Part of a small language model's weights: width 320, capped logits.
MLP neurons of a small language model. Each row is named by its layer, matrix (up: input weights) and neuron, and shows model dimensions 80-207. Each number is 128 + 32 x the weight over its row's rms, rounded and kept within 0 to 255.
After each neuron's rows, "fires after" lists the tokens most often just before its 100 highest values on Wikipedia text that the model never trained on.

L2.up882 [120  86  67  96 103 116 174  83 222 149 117  85 116 127 133 142 163 146 135 151 126 163 158 148 185 198 180 118 124 120 118 136 156 122  90 127 102 163 131 140 114 117 118  91 120 172 152  83 123 115 140 115 162 107  54 102 152 122 123  86 142 137  70 156 148 173 183  98 101 129 143 121 121 130 109 103 128 162 176  72 132 136 145  90 135 146  79  87 132 172  34 146 134 156 121 112 109 148 137  68 119  84 183  88 175 152 126 160 157 131 125 129 127 121 171 101  99 183  83 181  86 169 155  75  93 123 113 140]
fires after: "-", " ", " (", "\n", " \"", "."

L3.up1132 [132 107 126 152 120 118 126 109  65 152 185  83 128 144 125  97 102 119  66 172  70 136 100 134 108 108 150 129 105 198 148 106  90  93 170 144 145 155 116 153 153 115 182  90  96 140 108 106 129  81 111 177 146  89 136 152 105 156 170 165 150 179 128  71 174 127 107 183 105  83 183 124 147 151  84 105 186 178 193 121 165 177  76 137  85 117  86  74 151  99 122  79 126  81 142 131 139 157 126  98 104 164 174 170 135  79 129 127 178 105 125 143 134 147 115 106 108 132 156 152  40  91  84 206 162 107 116 105]
fires after: "\n", " ex", " Ex"

L2.up994 [ 75 131 131 129 102  96 170 125 123 152  68 164 113 195  99  68 101 137  62 110 152  95 100 150 162 129 111 131 156 101 124 132 100  91  44 110 141 161 111 146 116 113 165 156 128 140 140  75 155 134 170 159 144  85 130 153 109 112  98 203 171 119 101 162 107 166 170  92 121 129 151 120 139 153 206 168  93  94 115 208 125 174 138 161 127 163  82  18 169 130  94 127 110 109 110 152  77 194 149 130 126 155 101 158 108 128  93 140 102 109 163 102 129  98  97 109 159 140  96 129  86 192  62  78  79 139 158  44]
fires after: " H", " h", " L", " he", " El", " l"

L2.up1123 [109 119 118  93 120 131 111 150 109 132 117 133  65 142 153 153 163 121 136 111 156 147 176 158 114 125 148 102 113 144 138 111  98 114  89 133  69  55 133  90 177  92 148  92 111 161 148 107 131 179 104 154  86  54 100 142  79 125 180  87 174  95 116 169 127 117 122 138 137 144 106 124  86 146  95 154 157 153  95 124 131 172 123  91  48  56  97 113  87 114 130 176 128 164 104 114 167 137 136  93 130 118 168 103 133  96 155 143 100 175 141  90  95  65 136 128 157  83 147  67 156 140  95 151 110 153 165  62]
fires after: "\n", " R", "D", "R", "T", " r"

L2.up761 [ 82 120 134 106 196 169  61 118 142 179  85  84 167 103 166 116 120 106 158 135 158 112 167  94 143 178 124 138 191 113 181  60 112 123 111 104 104 129  81 183 124 115 136 184 144 121 129 155  89  65 125 134  93 116 149  99 160 117 117 143 167 131 121 179 142 118 123 111 133  62 106 159 122 128 135  91 106  79 228 102 142 156 145 177 103 154 114 123 117 162  86  50 116 128 138 143 128 164 100 136 154 117  53 128  86 102 148 214 143  73 142 139 144 109 147 115 153 119 141 156 133 121 113 143 151 127 123  77]
fires after: " st", " ro", " Time", "A", " stud", " St"

L2.up275 [144 146 164  98 145 149 126 132 204 105 144 177 116 106 104 134 122 150 122 104  66 168 164  89 125 148 113  61 125  96 141  20 127 146 115 103 113 159 119 116  92 128 141 116 111 113  84 148 157 155 142 198  64 117 130  93 147 176 156 118 116 150  91  74 186 104 153 137 108  72 112 124 165 144 169  85 148 157 120 167 109 125 161  83 149 120 114 105 133 136 157 162 147 100 155  95  94 129 131 117 141 171 144 141 166  82 151 133  95  71 131 158 166 131 108 139 137 163 182 158 109 130 149 165 127 157 149 162]
fires after: "as", "ass", " prov", "mer", " count", "av"

L2.up180 [130 151 128 115 117 112 156 109  38 201 136 109  92 119 104 153 173 132 154 109 154 118 101 141 134  81 115 157 131 141  91 125 168 121 152  58  84 140 119  96 193  90 179 131 125 112 182 110  99 141 136 125  88 127 134 158  79  86 143 160 111 121 162 103 106 135 128 131 139 131 161 118 122 173 135 176 140 142  60 122 173 121 223 109 133  93 125  98 133  65  94 103  98 183 106 108  74  65 122 112 124 127 114 126 123 107 151 116 176 151 172 167 155  94 173 161 117 133 159 117 162 129 147 150  70 167  93 168]
fires after: " D", "g", "D", " V", " d"

L2.up1037 [125 133 120 104 125 118 153 160  54 123 113 115 126  73  94  87 169 155 197 135  91  72 178  77 112 142 125 119 199  92 126 174 128 177 116  80 182 108 101 141 146 107  73 111  72 153 176 149 191 132 105 103 132 166  60  95 138 157 168 120 111 134 108  92 124 166 116 150 109 155 104 177 119 101 192 102 176 109  93 126 155 143 102 116 147  74 163 107  84 153  90 116 109  98 129 181 191 135 108 134 101 199 195 134  91  85 107 136 137 169 101 132 130 156  95 134 187 162 108  90 131  96 138  89 101 174 138 138]
fires after: " D", " d", "ut", "D", "hed", "in"

L3.up872 [128  71 113  96 152 131 170 133 128 135 125 160  96 174 122  70 116 105  88  94 127 129  78 143 109 149 187 105  98 200 139  61  94 108 172 126  53  72 135 125  92 160 146 174 143 126  76  83 105 118 137 188 127 140  79 132 153  67 108 114 158 118 128  82  73 106 143 116 103 100  98 123 162 124  93 128 142 178  84 122 144 138 150 124  77 133 156  91 112 151 106 140 127 124 154 135 145 131 101  97 129  77 135 111 147  90  38 114 102 156  87 138  88 155 129  97 104 106 157 125 159 112 116 161  93  81 130 111]
fires after: "\n", " Website"

L2.up1093 [120 104 125 105 156 110 116 161 134 188 115 127 152 104 119 126  90 145 128  64 104 130  74 148 147 121 128  82 120 122 167  97 131 144 134  51 145 135  69 108 189 153 137 119 145 111 195 201 199  77  86 124  86  93 128 129 127 114 161  86 157 133  82 116 201 124  77 147  93  81  86 133  47  81 123  73 115  90 126 170  73 150  86 119  88 169 101 168 129 172 163 116 174 103 158 131 110 119 175 141 167 172 150 143  99 143  69 145 149 100 137 176 125 136 130  94 205  99 188 131 117 152 101 132 167 100 107 100]
fires after: "\n", "|", "-", " as", " a"

L2.up20 [140 114 110 120 130 111 142 119 117 116 167  99  97 112 161 112 165 119 118 111  91 122  89 178 152  96 130 168  99 147 140 133  63 124 105 125 120  18 144 131  97 132 128 150 123 179 128 122 111 112 129 139 147 137  90 229 146 117 176  66 177 123 101  73 132 113 161 108 150  60 167 146 144 145  65  32 138 116 138 126  71 198 107 135 153  81 128 179 155 172  86 125 255 139 166 143 101 117 169 133 166 134 137  63 134 108 169 122 122 170 130 100 103 166 161  77 149 185  86 138 110 102 171 178 136  88 173 124]
fires after: " R", ")", "\n", " L", " r", ","

L2.up223 [126 119 135  75  76 139  74 199 145 162 145 117 165 120  21 146 102 150 119 116  93 119 185 149  55 151 120 199 157 112  81  81 118 115 172  78 113 113 187 162 163  98 144  84 150 122  91  84 119 107  99 152 164 106 108 130 120 102 126 129  67 145 134  89 148 114 155 136 143 130 114 153 108 158 136 127 146 165 156 157 108  94 102 113 127 149 152  96 149 133 121 134 138 196 111 186 177 149 169 120 127 116 118 118 175 169 148  87 138 114  83 163 118  98 154 109 151 104 169 140 127 139  68 132 169  33 157 176]
fires after: " p", " J", " v", "P", " D", " ex"

L3.up553 [127 109 163 151 111 163 135 178 158 162 207 100 136 186 107 139 130 103 133 169 120 136 179 120 185 142 142 132 154 153 151  86 120 111 156 112  91 191  86 152 141 150 170  87  81 157 173 159 139  97  68 103 223 128 149 193 103 128 113 185 115 117 108  83 121 160 160  92  79 167 174 128 155 128 122 125 108  92 118 134 160 144 156 176 130 126  90 101 101 177 118 133 124 111 151 125  90  94 145 166 150 183 140 143 113 109 175 136 125 133 100 144 120  66 111 153 111 147 158 141 153 156 143 145  88 148 129  67]
fires after: "\n", " J", " N", "ü", " E", " O"

L2.up209 [115 132  95 102 115  98 117 153  62 117 169 130 102 119 123 138 113 177  92 140  84 154 141 181 156 112 111 141 117  93 124 179 131 228  86 140  69 151 133 179 120 103 173 147 153 120 153 161 132 124 135 130 134  90 161 181 165  95 113 140 139 177  85 111 170 109  92  94 135 103  85 139  77 136 143  93 123 133 131 161 152  85 133  99  96  93 113  97 107  96 151 168 144 122 135 127 148 182 147 150 113  82  71 193 111 114 145  92 156  74 151 124 133  79 143  90 135 108 157 130  84 168 106 130 218 150 104 128]
fires after: "′", " G", " J", " D", " U"

L2.up222 [ 98 111  56 142 154  86 138 140 165 122 163  87 148  89 135 148 135  95 145 141 138  90 135  82 158 110 101 112 167 172 125  84 116 125  79 120 169 162 107 148 120 214 122 112 124  83 140 186 183  66 127 117 120 109  62  67 108 129  79  52 119 145 128 131 143 155 138  90 153 126 112 157  86 117 162 128 163 103 106 118  61 133 172 117  89 154 167  90  99 100 117 131 102 144 116  85 116 122 176 125 143 141 120 140 179 115 151 143 165 102 158  92 164 138 124 163 118 126 130 144  71 147 142 144 113 158 163  99]
fires after: "\n", "-", "ac", "ar", " tit", "us"

L2.up79 [136 161 118 139 171 111  65  67 140  87 143  84 107 104 102  59  87 123 153  74  82 152 141 179 123  85 160 143 100 165 152 111 146 155 112  86 114 128 174 103 105 135  97 160  95 158  86 105 101 122 101 169 118 116 116 164 201 102 119 115 119  53 132 132 132 118 123 189 150 127  97 104  97 122  74  62  91  72 120 114 129 114 145 145 156 169 144 202 160  90 126 120 125 170 152 105  60 143 164 153 119 147 193 201 134 150 116 143 206 201 132 175  77 123 132 166 120 107  74  91  89 185 124 130 100 142 139 216]
fires after: " R", "Q", " r", " mov", " Q", " sp"

L3.up1278 [138 114 139 117  93 132  74 153  94 148 145 151 160 151  53  83 139 164 152 102  93 135  97 106 192 192 127 100 121 153 103  39  50  78 102 131  86  63 175  87 116  85 122  76 155 166 163 132  95 112 159 153  97 137  96 134 134 141 136 132  71  81 180 160 178 136 154 138  90 211 137  96 103  78  84 136  94 181 121 141 116 133 124 133 150 112 107 116 127  80 176 155  97 142 128 115  87 126 124  67 119 177 132 136  97  89  95 146 112 162  78 104 109 125  82 172 145 160 147 121 172 119 148 114 116  73 105 133]
fires after: " /", ".", " o", " that", " wh", " it"

L2.up539 [112 186 157 128 118  96 133 134 145 178 115 117 118 144 131 108 149 160 118 174 119 102 209 117 105 172 122 134 147  59 165  83 173 145 124 117  93  75  81 176 142 148  71 162  67 145 128  75 136 114  80 129 164 143 139 145 125 136 131 158  68  73 100 126 155 134  83 164 163 167 160 139 102 112  76 163 171  98 148 112  95 198 120  34 110  84 154 152 130 156 127  75 143 167 150 121 107 134  68 146 100 161 136 116  97 135 138 133 156 134 119 202 150 136 155 154 125  92  99 119 212  87 131 148 174  84 157  94]
fires after: " Sh", " st", " St", "St", " sh"

L3.up273 [ 40 114 153 148 101 123 106 145  96 104 105 176  90  74 126 182  96 142 130 103 123 136 106 149 130 166 188  99 218 147  69 100  81 108 153 170 162 114 116 128 114 126 137  73 172 161 125 147  93 164  56  99 111 132  77 120 127 168 108 124 130 100  96 141 191 124  97 128 148  90  38 131 155 150 179 113 111 107  77 142 146 190 118 141 100 109 115  78  73  76 126 114 124 123 127 160  71 168  66 148  87 138 111 132  89 130 178 120 130 118 116 146 110 116 162 128 131  99  93 135 127 100  91 136 106 110 160 160]
fires after: " D", " R", " L", "R", " d", " wh"

L2.up457 [107 137 122  68 129 151  94 166  93 180  99 109 210 140 152 138 139 193 135 128 139  70 173 154 149  87  97 128 132 165 156 117  75 190 137  60 126 140  65 118 170 112 184 141 104 197 114 174 142  96 117 175  56 101  68 133  98 126 142 156 121 129 111  94 130 141 159 182  97 131  94 117 141  94 138 131 144  91  96 134  93 147 163 128 174 106  92 138 120  55 103  62  85 144 133 118 153 121 129 121  98 131  76 108 132  65 127  85 148 118 112 136 141 110 156 115 116 144  82 127 103 168 134 111  73 136 116 137]
fires after: " D", " d", "D", "l", " Med"

L2.up1220 [120 157 119  85 109  61 127 127 114 108 209 169  73 144 147 130 126 154  90 157 131 162 108 181  92 179  93 140 129 142 119 123  86 113 124 202  97 137 130 154 124 118 112  80 159  94 181  68 150 105 123  67 118 121 110  92 140 115 102 120 128 129 139 133 133 138 183  91 160 160 138 126  75 149  79 142 172  95 128 144 117 157 142 141 138 194 119 172  80  58 163  97 158 116 124 130 127  91 166  74 103 123  86 123  85 190 136  93 148  70 117 157  97 119 138  95 133  49 132  93  95 123 126 122 118 139 125 135]
fires after: " s", " S", " V", "S", " v"

L2.up389 [129 108 109 123 145 130 170 130 130 125  92 164 102  96  65 156 162 137 132 163 173 148 131 172 125 140 143 152 160  75 120 159 130 128  98 157 133 103  80 166 105  99  89 110  68 174 191 120 152 135 115 132 128 179 134 114 146 113 120 164 115 122 124 172  84 131 128 121 172 147 133 134 201 118 133 145  98  78  83 107 177  78 176  90 112 136 115 101 103 168 103 152 164 102 118 144 118 110 230 103 173  94 131 123  64 121 145 147 131 118 140  98 114 106 158 162 125 145 146 121 149 154  33  81 116  77 107  86]
fires after: "\n", " in", " In", " Date", " at"